{"n_kv_head": 8, "d_mlp": 1024, "qk_norm": false, "init_std_qkv": 0.0396, "init_std_up": 0.0396, "init_out_by_depth": true, "weight_decay": 0.5, "seq_len": 512, "train_tokens": 1027000000, "steps": 4011}
MLP neurons of a small language model. Each row is named by its layer, matrix (up: input weights; down: output weights) and neuron, and shows model dimensions 64-191. Each number is 128 + 24 x the weight over its row's rms, rounded and kept within 0 to 255. Numbers have three digits each.
After each neuron's rows, "fires before" lists the tokens most often just after its 100 highest values on Wikipedia text that the model never trained on.

L12.up41:128121142151134122112132138128130161141135158111118134142121104076103107091148154140156155136130093142098085127121167145119124167137140130121140148098156139186097121113142126169101085097126139113096120111129116166105135128123133148133146156135121083101108107111146144120180102139133154194132170125153080113114112111138145078124121146147122131095121093130136136182131113098107113135133
L12.down41:105123161102065149156127107146140114134137118133157124138118138116078105129166124115133151130159151089122135139123161122138117148110104152097112124084167174158140127122147079141101149112155121115122051117136158111138146115125126147108124120138111120145143122106144077124114093117158125131146143125150170118115154141127143114117091159152094114098084133106103084130086100155127132118129
fires before: "0", "1", "2"

L2.up325:107114126138152105133126130159137109143145139112107144119145143147118155121129136156112119134170064157110148101092114149119149099123145117156114130105103165096126154095128143121088104095176166092120101104131132139161138129120112131148115112081134130131148143067129169164102111119132094108071136146122118158183132151155162170130118131168131117101118149121163136109110115144121130141158
L2.down325:085099150135209116121126138111122137113152183090127127130132112131107124142085152126153123141124106176167139127095101121146140126094135150132105128160149112127126124134111152145155179127140103104141101061136127144125147112115120102098139139126167109134119099092140146140124131118127120087137149118131147187108151155128105151105124126152141144095109150120124097147066139149145152140156
fires before: "at", "ia", "ian", "S"

L7.up1009:127118154125116155135107119146148144106136131102091107116115126139104125134110141129136151102150121135110119106107174110104146148129099148159099127137123175141096129103137137155128147116157116151173124150157100097134194148130187159097130120148123093115133078113102104105177155153137169150164169134119119151151107114093185174138063146112077148106138140087169122107084074103122094152136
L7.down1009:132131144128165124156116075111148167139113178150126105116103123103121137079155145098116130129187104121114145128145132142123098129111089105105113131142113133123117143134100187101175126128129085118138113189111100159122175122098138157122144090112152153090116126154119132133102129139122130147119133151115134113183123117090129135112110148135174142178104131154117106091136156126162099104087
fires before: "\n\n", "==", "ric"

L6.up35:082171117151124122128109143166121135113144119108093096154116127128169097108119091154112119150167135132100124091174138082108140161152143158109105071089147121143124122083107161106142154122126130104127116166134108132059123140102119143137125179120118100139140150157124173111110121090155125152118123132111133109152155128155142180132128156128090137127150148102181101093113101105147139119122
L6.down35:101148167111117139134125147142081091116104102113128130079148130126170111138114055134157177120169135128148221134130129111123118183128107134119101104137110125136112125157137111156112122145104100158066133153166131154112141169131161095137155151106132110138117078190096086108138097096115099140120116148162137097117149139174120130127149113088127112118125141109127133118104131165097157125152
fires before: "2", "1", ":", ": ", "4"

L2.up250:107124151178182176177132158156124127136140100087112088141136125132129196138113086121113184138206134134128105061138104123104064135112114116149187123147113123134096126116072172109173131139132142149114140103132089103101122149115146176120096111095152121142092139115098116181118142134165125158110121112138114152126100103134123139128126129095128193121147076132141125121127094121162131128119
L2.down250:126095105102117126125125137177119135113145166126112142108126146166116157169147146122116136122091145112109136139106119080095108110131140117124094128132178160134118132171168134133135152105156128107125118133166128127135138135102132156125122083143123146123139131125139101107159132106121108134134101111108105124124157118120152134142152133140144040102134158078123123140126162120069129150113
fires before: "2", "1", " to", "ound"

L8.up9:113135141178084146111132128101109142166114112056119086150091132106136088142184122123117112160132063116145199099119132152110143140095109148143120138143108188122097185085161151128155124117127136131166090145106107134100133128116122140108158114148136144155122115133120126121137147121093136187148110109138079129152088139100150124151121122139099118117160086131136133123131139143150111096156
L8.down9:139140108125130081161146162108140169087147118118135120105170122134097130105094130145135109089112159078103100169141120109111142163099157108126139131138129113103164140141134170114152152157115112137085153117079153150148115120146120140155098154113119101109105116137127153146147104097183172142096098124131125106146155128131132154147149161146157106131097101117116151141145110153129129138114
fires before: "2", "1", "20"

L8.up191:115153088123122082186097110112127176138146117102051095105120116154113140164142148128123087123134137151128144129145132160102156133114095132140151102152156169116126151112164160130116097115097153158105123114152108176143129150123157153126166138096120085122115108131085123115161109169154104165132169104103119120092112128117128163148133136090129129101123156122144123134158113137097114150129
L8.down191:120072070138126168115111176104139138120158144138132138121141146155094146132164122147155090116150112115133180091121085153112143144139063109129156151143100132108156132112135131132134130165158135113145111179134094134093128118129107137146094141151154156128110095136131087090119126219132139159139150130111163127152124123091163158091127110088133098155136150133157153113088123151130106089154
fires before: "\n", ": ", " (D", " votes", " | ", " / "

L7.up113:134107147139103132115142107097107129124149149125071098169140118099117127110115122122109142128145096131115119100133134118148118142133126132108095104128105151145105133095130177112154159113108112140133155136099089139120150149110128113147126133110097101134100129138139119223151116146174147161123136159145111118148150109163163133137094136083110143154147107152143145114102115137082141149098
L7.down113:109131183088098130105144126115101179127143130113125121146119133087084122105129120140171115141143101097171149122147152132142084158126074119110140142083155144135127109133124178088154150075128125137106114140129098094102130163105114148112129125143164113139084143146107101156114094161137165137134136132162142146151132111135166090115102124156112121095181089099122132110177127140114160150122
fires before: "==", "\n", " ==", "\n\n"

L11.up994:128116154140143158144118128129142164094103165184087108150148127153120127112127103137125137118119100124137087101122134096086144084109128118125157106145119150150090095121110169156181116121098137125140135131169117157070123144107090120071130082099118122118143106137141096140153118121103141121158122142134096126115114134131111196127109122129133130115108140135141122125111119149136113104127
L11.down994:138141138141182068172057075104131174137142124147177122123139128114141131183135165181109100143163109150138096118147130128111142127121125135134145087146145120110148111142166109140119109092142130142171130118120144111108123076119133149142146123121120118161139125118132124113099125153114150108130125162126105117128131114142162108139111109128167121120150153129102123087130099157101122141149
fires before: "\n", " | ", " |", "\n\n"

L7.up164:131118112121091087123131152077159086145144149112152160150095106090135103155170132141123121168128118133143116127152114114098142128121135121114149117091126127135106138137110098129156122092127155148081096130104093175109104143120145127121140097125118134122105153138107182176157169074151156139145139111165144083131125072106119158078144130095123114084124125151144132097136154151141107083115
L7.down164:161133134168170108102145090125140160084138165143115138138131096146133116108126142098110133098096103144134094079096104130131128122124158188143139094115131103142164090101132134105127134160150138103153125115107139128121155155131114177133153112088177151140133133147133099167117098107139134095161098186132079130129103126118151141158096121159140140120138121120104183159099135102130093124133
fires before: "\n", "\n\n", "2"

L13.up347:113108138125078095117120141146100099120164137115108148134102109136174122078164127106119102108153130155149157139141119148112162153149167076105145130084115124176097114126117138130141100115146098096168135115136132152140114134108119146143165162158115112140137140096139145112143130144119105131075113178119109102135128128179136110103111129172125119125186098151120109158119144145132116158150
L13.down347:136104098085135127109104127111138135125146151107126107120116110158103083083155106138133104177101133189104137157130112136141096115158151131155104160137124102136144151107183123137149108131156108138172123152143128153135120137174115153141140135136109149167112066139119150109133130158108133097090106164146108110110118119138105156128162151162161146138163163119157165063113098152123136166110
fires before: "ia", "ian", "us", "is", "y", "ius"

L2.up614:138167192116111142135105141154119101107145147123111097045145173109125146104125109128078112071198117133134131137134133114097149084124145117145137078128123170140127106088089155112120073075111116125122090092109117111145109133116151101148131154120136094124115111131150148150136106077151139122102121162120133112149165109120127157149131137152073138147109079131118107094094119137114143150115
L2.down614:135161109183146136164112125130114150153104069177151145141184170064098125140133104114156107152101131128126133139147130110079176141117184138143099147121173084102115183170113104115129096126098135116122118142097150124123128156129107145081157156130114100122152126090124081104097170157146126124114120138165143133144143131111162126109175128149121127131143154141146152107107173123138076092130
fires before: "\n", "–", "\n\n", ":"

L4.up837:079127164143132104132125100133160150148141089125097121092088133125119118116216102157091130108164096141139143123134144087100138118140140140118136121104147123134085130094085176122156124145099098096121143150110134137151095125116146139134100148135084117143078133105096197146159127110133098128093147151129116110131134120093134161121141123154155154162123088149127156092103114138150134075111
L4.down837:177138116144169129123129159124128116080154149088119145136128088101153127143105129140117137125100167109115164183121145152111121106109125125162127131142145117081156140098119106123114116109111119160130179140096115132133136170154124088123146107111131154102103174147133058099124113148124136116156130101150119116081133082138140112149124171146125101138101092121143119127083147112123115151086
fires before: "2", "1"

L13.up704:146099110135148124120154120135110164076126137107141133145073077179162098120139135118116093131118158115136163104164134157133154151122178125077122122113150125112105113095110136147143119156122130126080125150134092075136104135090112102105122118100126113164157124159132088151117146125167170159118116139127161128118145148076121118109128144117142136142169156121136143097141138128129105131127
L13.down704:159130123129168123129114124157143144152139163083136150156167127154109131111103124139171149121110119018142115096101110146103139120145143136113103164139139128122160090148160133120161155161188143148118151142121176124143120107098135110105057159126133111138150105140118119128125090144124121112131115128089030159084133166117103146125136112140121094168126147150123132144067114122137132136120
fires before: "\n", " |", ";", "\n\n"

L7.up99:073104115176139165137122098125130151153072126130140087129128120122148078138122120091142099132115080141122141093138085123088118146160145105163093112121143129133104122106128110150122137117136130133113101164164128153107165114121135115112156088106136145124121116173155111109146137135162119128099152110138153132102166149115117124134084148120091141123144146129131134154110106144109110140148
L7.down99:111144154083104115142176170113112124143143127134131095155113126117146124141150120152140120142147147088143149157172140119127091121146106155141150167141141141136075158166145182095105126150146142064130176168137109118089174117139119122128138071159117127167127157132082097120112124168113118107082160131123125128129088098136121123121133130107120132152119100088156123142134182119140122125091
fires before: "\n", "\n\n", " |"

L13.up860:121133094171128132087121153108100088134093103129093092122152104185155118099168137131084135154139112134130104125131137138153124122117139144180137133073146140160101108115127142139123148134116094124114171131144129139100093138118146117118117131137113097175139124115127080109152121126118145154102141096153113120116150116136130074141142130135058139107129146124156116133088105127172161125121
L13.down860:120101100120126127193111134086096136142172119105131143129156134108118116136094133130132120149133125153079134105139159161140172153125114160107082128119150110143152131110162102115109087104119096129090112139140120123126139129129137199127157144134117122153134143111096089121116138103128172137138145118109144129100079142146085134106093170164116114091072117128098132145123133141128071154161
fires before: "2", "1", "0", "4", "3"

L8.up85:135135147142137115148103131088124116187128086102110099108127119163168122155126125127081102119145113137118151150120154149120139142109147114173131108154153170120080171089108117115149155133183120167114122109112089121081143144117122172143171146146153133123085120153070162113154137083157144162112132119139108130120086129133149160135148140093110127128129099137109147106124122163118105115105
L8.down85:121139123100127140110106088172145139135129136141077161088153070102089134121139131163141107128102150148088165149109071158130127157130136150148161137147127104107183108116134116141092139123132167110107103100150105087114137136194112141101132104141124155109090156113127162170130142128135058108098126128129151160132101134164133083118155131126143129109146145126098084156124150164130078151146
fires before: "1", "3", "4", "2", "28", "5"

L12.up902:121174160098151151168159138105128101147109094105104119152131093169129093129096082079143094137163115119127134113115170132129110177141114100139128078126105118117158124128140118148143139138122128124111107137113129151117138117106115119165160114086153137153124117138130137116148116145163168179113129122168125143135122089117121158156095149158124170141179087163149137109150093155127152123148
L12.down902:148102150166141113091176115099119115131105120084099117166114143127113083126103136136112125117156112104130123109136146122113136144116089111119158141135110152109132122144135110083133149153108120130148108151110104164151131141132130133208130105128157105133146159163123119106123112141156142130117153126123131090133139110105130120140115116086142128148164129163174119146089155137149158122124
fires before: "1", "2", "era"

L8.up1021:158120124137150111148119145113128108097110139130080079141063079114126088127126085137142136115166130133112110112130101116125148158107138117132133138157128185129046178162135135093130071092160115123126117117187107153116179112123120127112169172103181136148098171134155116113123132108094126159104121098161115150091115143165178121149078125125129133105130162123139121115123124161119151105097
L8.down1021:130138112092127098120113181155119077084144124108137075160082096135132123150161126128129111142130150157126116150122177112125122150130108118143083131171110168125102151163159120108141163097116142143099124116133125155094123118131145130138108124103195115120145107087099120103158129139113155119096155105149167155122147120125129122165120112154072119109097134132121145112113129169153123086123
fires before: "\n", "\n\n", " and"

L13.up803:136122140125118142156133142117142122126107119101124116128121125133112118127105109143127102119101144134149099101107132121122092133079147153172128111099123108131101139157144146156119101114093123105119113099170136185120154146122120121147114114071121146132131099147131110107131069156130125121181149142121135133165120162124140124185105154124114152098209114119133122123169083157161155094105
L13.down803:138132103104148117122154132103109141115155168123156181178111100115120157118166109098146131159118170112109120128138091130111115160159127103111116151125138058109134194111115129087103153140129139121154139166135140118120100102079098139154129128146110117127110103115132127169135161126140120134135163147131115190114137094125099154131113157112119067126159103165153097121116123076102147121153
fires before: "\n", "2", "\n\n", "6"

L4.up56:098109171135124134122092175131164125137135099115126105130074105110115147124134131108056161136153112138133093136098155081081136156123117116116157102100141151143088098120144145134099139105136149139136132107120140147085124118121164122138131150113146138120121148097040192163148160100163146173134157124111116142163127081109107177108116106159112132142128130101138151146127119140112097138103
L4.down56:094121075116090128106121136130153093076130128117173150127108142125139160153117156146106134113101129164118129157130106142142126109160129113122146108178112142109117144117109147131166102164134103103143139148077168088127119120129114055138159134155113144123150121152139103108108124134164083103131135142099093102148086104152158109146129128119107125096124134154139135090136127096154156156122
fires before: "1", "2", "-l", "- R"

L7.up613:108143160127120117110071134081118108125167110120121118152128129126118193108140133111120141107153128129154109122125098146141105153127133151151107131131091142140147120142111151127146089114100165148114169140140115122100125143105153093067112128088099097112102134130109150208121131166135165136067101137187144148137119116173127126128121134118176155124132078121103142116117120169109087120154
L7.down613:113157093159112109124117110152084180142093183143159160113170119186166147108146124151098133161108073159134128107135123166120102173157099088120140155187134166140114100091116085137137144145109098091114123124137136106177132126113086139131135103134099100114119154140157093152147149101125108101154168111152087129108111104135141097130115124163151153132132152133146138128126134137102118113131
fires before: "\n", "\n\n", " Rep"

L4.up692:129137129179175122163096130106146161098159137119104111137135130110070164122141146118068132088154101135164138122147135120131118125164110131139129153157173098139150102083093091114117119126096121117147129132154088139121147156119180148126098153116126114142132114105097094115093141161141138190100104115147115151135123136140097143137134144136145142128152172126097127131124102119131161131122
L4.down692:071124105125142117144144130139131137138191116112140111130151129114157102133149108147136123107121124097115114107166128117100124152154148091113120135155173173146125114119128090093138134154137129119119103134143105128144134118158124121097210156144163143162135102094138152141091149118120153163134153081146107143152107151134100123091139118105152115092104092188092128127119148100144146092126
fires before: "\n", ": ", "\n\n", " (", ":"

L2.up45:131090126153117179115130132094140124158108123108125121145143079174125151162121104101113124115114095135149143105175134115110154130086120091124124154111161198129117139121096108134167111107123101107173120136143103151075156136119143133123136172144120143118143111119111149136164140111151146175127118134130133139150130161150140165138067126105103127135117055127122148162087119111151116119133
L2.down45:170106097103152116158138132127157156112160181092134114107119115054126136121123125095074144151077118077117163118109123090116124151118150111137098115108133106143144105135123101133149114110130134144142151112100120140171142105100142142121120118156176138116103134115141142160088135076141087132150112115141116118131103111140120126181129125098075127165144132144099103137147149110148156153118
fires before: "1", "2"

L8.up129:114093195108142149157120153125135138123140126149133134095157139137098115113133119125131144102128149131120122160117128149110143118094162140115127129178122132141122097106056146187170097112115103131106107117157095178105081132117132115097133123078129131145147114132092119191116098179134154117117150128164176133100166128127124145112159144184112157144147098080120137145092152141143124144149
L8.down129:136130146106113142105148157158123119134134108145082130126120148151146139126158131113121136125116129120127131155098097134079130179102112107131119158136072111121098113087146122155148069146126095122124128089145101094127130122151139144043127146109126127142117149141118115168144126142158100098101131100141076149157172154105134153171165116152124132154105163099113114123102129114104097141162
fires before: " | ", " |", "″N ", "\n", " | G"

L11.up399:134158175135147181113188094138082138167108125080173133082099091131153152140146115071118100133112118138113119094110120113135171118123092089129120119113103127131119139109119114116148127123083143120126148116116135148095145128123131116163125174145107126119142143126100139170152132109179129148154159134149108134181118124083141124146116135153129149134089112155163114077127104122148128101100
L11.down399:153116139094124134073154119084116126123143137090109123130091135143133129130128116121169136134100124142147174109101112139109158098116155129124122114129141112130108142109117132084148155134100112126142129170111138194139116151101133140119111139088137131090127133120120061134139096133098122133120118158099076139134175130161144100160094130095126144097136110123149098116088119123158152137151
fires before: "2", "1", "011", "012", "017"

L11.up253:157115125144161113115098136129147124093142147116167133145127131102159129134095113106079142128130129164128131123162122119145132075150134155138121132125085118112152134092105160104146126133140060105100109123107111107153074106123154147117148126147144094132134108104121164136120161166135143129153127146153099167141122116144103143144084155102115132101130118121117132098067162126132081138121
L11.down253:128102074148112091132093154109129139139150132151183128136117153148094143154111145125153124143090140113098144113128117114109134110151143131143127172132091098167196127132174148104137119129152116062067129113119100125103119138186118148142137188133124152102129086112157149116108113095123157110140133143150108158123153084118088147112126150148113142122083135143088131106111161064145159124136
fires before: "man", " Gr", "ood", "us", "P"

L11.up446:109144143140151155139144175091106174121169173156064114115107134115125161134131124107116127137140135128149138123155113158099116142131139145127147145174157142090108121076109140137150166125147127117124124131151117123094090164120083115104149139150101079135154067092113103103153128124151113116102122132102118135159116127130103084108157100075111106138114140111141156130126154143161087192099
L11.down446:109169129103125142134146115108122140158147137126139139097145131163091140120153096106105104152134113044128114133157147151118121163160116122104126112151123148101105151131149152083143139091107116103148134156125124142121155135136155109087135138142123113089126111156158129115131148131178118115090157148158129142122147116102125165143190145153141137162134158159154059133127142151126118155108
fires before: " | ", " population", " | — | "

L12.up900:081090141161112180109120147107131150101150123131099107135126130142130117150120102135149133067118131122158113100155132140129139107108161146158127126123129141197078139115115184120119178102141118139108130158157126144103143167125170120138116125106123102152138110094096097168155116097116100138141163136104092135099167148132088122129137094089134131171096130102137151159141119139115131175121
L12.down900:092151167103093127139154079135119133158108142116132132124160170136120161139127141121081132162123140081134159155105112133051126093090142131162112137140117111161126154127120124104113161103146091150071118116159151098133127143183140123127122154151109129140142146128134100125146166142135172109113132110122081091145171132104129123112105143125121170170087115108116092110137149135128114141146
fires before: " | "

L2.up766:102170117157126175100121113101165111117149128108093086131121078145120164127155143092152119104121129124164114110161134144151124141129100108142123095136132171138131120088112142130144128114136118150107127142097126173114132106110153119136090138123140118138129126132094115153142152114137129173130148099164098084113157141162111161161112116093156164120144119082131135144125137130111122116175
L2.down766:127107097161151096123125130107152098132112122187109148119164120152114102141163162137129134119148130019111119140114119123154134127164134128126150141134137104152144137147154142162160121131182089118144113094108103134113166087077102141141119140129144109139134126124105128119134133120138176111140170127128106140115098146119132124132137143151136107114139142137133139124119122126113148097114
fires before: "\n"

L12.up203:157124144108149093088083141115138149148149114125113106148150144117082137076106131140151099169121150141118119157160130101108204174107126095135116157147187184154149115079122150153148131108147128141188150124101107139152140131112155140122139140131071095101171135125103132149121143154162110137134141115112140105127104151095126108117115130116132163138160140119095155084133123131104172121127
L12.down203:135054172188157141159115157094111145126105155119128137164170115089117083102094117183122102168147136158088167151175115082166120142151124138058111126131124132099149123120134113126123127121161149124093122114130135161152113110075116120123149144146144131132148149146147111089157123110153126123101096130112129120106131117098165110124165119157148092115092111133131134127142123130117126135122
fires before: ", ", ".", " |", "ing"

L11.up139:111132101148128121148177123141074124143158134111125121125102080145133123116111140137126152115092176138098138095166116086117148139123115124143153166139153143132161137155095144092069079135149107095113130131168124159109087138122115129131121154084158119111155125157035140116094129112151162184127139128149140108137114169142154110134103108102081156126172133117138130108167119133146131158129
L11.down139:180144175098144099140137121141141111120121149091128123138171163094137135153150076141109118104158113089086102125137119156140094133112112109149102102157140110122129137108089128140156138106108138156130128105132143099119167107094133169126139124137159102156093138130167149163136105120129128141098117118115118128115144105045071115122091145115165142112130112121111142114148145106114118114155
fires before: "\n", "\n\n", "est"

L6.up101:099087151144144110136142177120123101145128094119141078123141094142140107169110140122119119112120086129133157119150102143157121129112148137131177139132088145130113140083111159179118093130131121148107107169117116155158115109107135107157120133096167158135112125169093091167151122139153152165130118076130131148112066166154147140117130102158131185105159122121135159118114078112117173130147
L6.down101:122111114103139128120111168171148135117070117107144111141120059120115085110130130144134160116124134127090137114123141103144106143120115132106133099111147182133125129140088136175122118138084098090103104132165142131141111117123134119150129099119165148114136156124128126153185101150099165124100132113146202133113112135111158135120115127116105122067133147161106152152139107111132146126137
fires before: "\n", " |  | ", " |  |  |"

L12.up175:172119146162079119122189068102100153168085108122129137111102088114167127121121136138110132136128084139125153108093079113136138166139136115108145149121115134154147132085128138136144140103106122132152077106101126089123170162131130137165135164117084132123118122124100105114154143131166137156096148107101130079130135134111153138175088157152105121155120145138160113107103142147146103114115
L12.down175:148062103112106118118158123085166118124125170148182134158150116133121132133105120117109109125120146119119139159138185134117093091137149117135155122135149121148112129124143122124121093170133103096163161112150157167057130135070084125120085125147129130098147162081120126097145132138134102133181161141143103123119127135119106084123093082110149115124132131146157155131123101127087101139140
fires before: "2", "1"

L4.up921:101128135149147129144077096137127147127147147143067124149163112162105160166101167141146147122114074132150123109139104125124188158102164107144145105093113111116098113062105169139113123090145132150113131146114078105124128135118134141126169140115094051121141155088134109121154094097131116150122163093147101161112106141132092111139153128144121144119106151146132163120133144166149117113137
L4.down921:109127117126065113119117105127152143133159119077132121116137096104122123136096103112152117116156113096130170109137159159129131122130156113127124116121123145125098139123113183137156167143195130146120143149102120066124152171159123084143129110138153114134142119133142135122120105125145096172115125113136124171125123143103151123160145122102159138154113176157129134114074141142144143102121
fires before: "\n", " |", " % |"

L13.up486:130125149147125105118151103108095142128155141097124061152141155185116145146146145105102088142118125123109132126099163116072167116118112157103159131114123120141116126114133143129170134129121061136116132098123163165082102133101103125160156145126120115134082170165153170135118144070126124108119130107049117106136113102131122138153089117146131202125096063110136122132150091151088158113101
L13.down486:183132120109135132132168083130108125136141162073158088118133105124133158139126122119127102128095119129112147134174119137124086071155084107126096162176132125109107154094136158103124103173096120143153120156105133157105103178220149124134097137129152133178157129150130111131149132113131112157135114106102140157152140073172125132131103153102162111124106089117127083123117088139138102146133
fires before: "2", "1", " |"

L4.up393:112118095178134112160131111134156146125139111065132097131136155114113129143149165102118121083134098119118126133117122124107095166089127141135113111114132138137136170121134134138135125130109144179113098155121129120092160105119134126124102181046166117136098143139133104147141159126134180184109119136114084097127102127096118149153103125136103179104119134162144182171116089130101137110096
L4.down393:120099124151094186115111152126142136106100207166120132154116057144138134129088075144113182152125166142125140170116127133152119116119105085142108125087125140142113128151122138136133127166133142120156124116158131124163113131151136113146128126176145132155126163116080167125113118106103102096109144133132127120172133095162110131115106105110122124111126092130120099120147135138147095139136
fires before: "2", "\n", "1", "\n\n"

L13.up479:109145094182123156107148151097119144135099130097148124154120093120113136094145142157143129139142123118171157118108112133137117126126139101108116126141106152114117126125109118119126100086085129097139108146105128132138152132121153168144117115124112128120231141115097134117145153116120131115156141114137161101144136099075143126141083136151105103117144106156150174082129129090148121127166
L13.down479:148114156084121106166139117121097160185167137140115146091112136153138140114130121137170133098120115032106134126090123091116122096104160120135112147189117116131125154111126142116130147115149124085140105142141100152087118140156119123163128141056144116125146127115173144127075107118080153088140098086122120154101131166130119133157165157145086146126110141097121091121141080110123107133100
fires before: "2", "1"

L8.up535:155099119139130140151141130123119139156129120084109091162124111136111080127124161112132144068119123137117139139152084144139117133129126085112116133148166148112095115122141140139130122131156137134156125162121051142124145124129112116122180136135181102133075116175092123141162086081156133151085122099142116133140133165095166156114084116120085155136147099124166163148124118115127128146147
L8.down535:165160122084110135095129074142120100092116094138100140121128123140144164113085122138137108114132141172116126126122162142104134126127134165104168129127167129117217151128124130132095129151091106171169119127132142116116132116137163105144134139129116131161136114130089086133098151122119124135127141092089179123102139180087111114135126111106112107143140129127117132120111133121090152133111
fires before: "\n", "\n\n", "d"

L12.up9:123124119101087122167130114075140119103141136082089092119094107129138136127121152112125129126098134140081140130124172143119121155095148121120079130117117194086081163129122112118134093105136135114103141159118123139093138159151108119145144139081169134127124137126089132141130102142129113153138130138090074135134138077160147136146091155199080144073123094131127156131170110132112116111156
L12.down9:119117122131121158136107139151137137122116146081100119110177111122138127165166154135102158098171143165098122117101117137123114121135090112111174140133157132132152139122149082127115184118126102107139111079176117127111114058216154119157095110129105110118089105126129118104120098131139130121104156143148168112128121126103145131103126107113158150152057112134090164119114162140130119128125
fires before: "- ", "2", "3", "4", "-"

L6.up986:109181094153142104148115098130092121085110143121102079141153131174084107117151135137125094122166150146129133093153126157139127180136124120104124108110160107136132104137131121093130124129121109124131139109147118122144117169107119126111173136088113096145134126121143121119110116139196136130108174124127117123141133100172164141118152159092125115135125129105161105089159140151114124163134
L6.down986:097149119153123125128125133136114111122160120089111056092108140126059097126117153113165133129136127106112140107140113126093135157127096150098128090115147107120130132125127094100133110172145093159079113167131079137120116168117129147139174114091125117173132125123121083117113104129148167138116133137129085140157143112137146146121129126119145135155102135154151165129108165117125171103161
fires before: ":", ": "

L11.up769:165125127091128139113137124159116098136125137119127151140127120144121168134134125125135134113137119128097144119154146098111162160135187123121110116125148136134130118063090122114114112127138152123101147100148109140145165150121097086104133134137152132145080148127105169144153153087175122120116088128088113101134109157142105168132169124175141156138101130184147168103109140097117117136098
L11.down769:181146127107123150123109133122143100155131151151122147160124123060109165131058098104132137165130130128086142109148111116150121114154133078119090104150176142165105122123141104137127115083116135103160129106056101141158128105120133094139155148130156105139139124147161141156136152078154134134127116082134155121130103114126122160125107155128097157153119138198139167136149139131142119158140
fires before: ", ", "."

L7.up632:128126112127133149149151088127114092162110135107122111130104130131095151131150148113107132102148085140108123128156078126111151144112062143154116113140129114157116170138155102135170094134118115118141122112130131117133121147121107126146124114123129142141101118157107076116180123123136133133124194110179138114182110091144174132123097152123154169140110125149151180113142162185103122156158
L7.down632:117152113094139141080145098128119099148113133121190126142127097134098150171134127151131108123157110118136162134179130055096129120125125121132128134144136170120124105135134151104097156127111123158083112157152112081101136160169108194080120153105132147151124149154146144161127112142165136134158090089118112193126129150046196115087084128162126126104150124150140093123115149158111136125133
fires before: "\n", "\n\n", "2", "=="

L8.up853:147165079150149139117099104109118126105144104138085065128180114147151153134140146118087121114151145122110118122163152120086117134127094147111101091168138099131141148102129150131135114112122085157108100116139117143109129139120140146129110127109091092169175133156123126139148132112159102193124132100118108123166115137142159149171156123104160143125095102176160115109086101141129151116114
L8.down853:143175121117143124095120139123078147163124115165121105101146214130151126085138136153072161123108149181113092106150148148171127153163092115131110123136143093135152103100119123133161113135127090108108136115155092125174161116091133112116129158123101131111119118103131140109133098122088143103111146148151076123168104123121096111115083138149128143105101119127114110133095147133104112100140
fires before: "\n", " |", " career", ":", " (", "–"

L11.up260:152135131123141171136120128130113139174144158091137112152115112123130129106148107091138129142125093124134138172116149104128095131158141128102132112121076107140117102142119133163133124104116125100111114146098136169093131154118093136132077162134131145105112133140144141171155110122144119145080094105165100147172107133146161129163100129139137152126159113115171124132129123118133127106131
L11.down260:125136134140121139119124108127076171102132156046114131135115125122135140096147115127148140114133118092132140109090115161123120127143119149120154151104132121117092113128128111102116099136132114120159145135123152143112144077093133090147125114148137136128193113134176132159115103128123139077099132122141105131131111120164118074127091137142107113139145155096145126126147142140134144113169
fires before: "1", "2"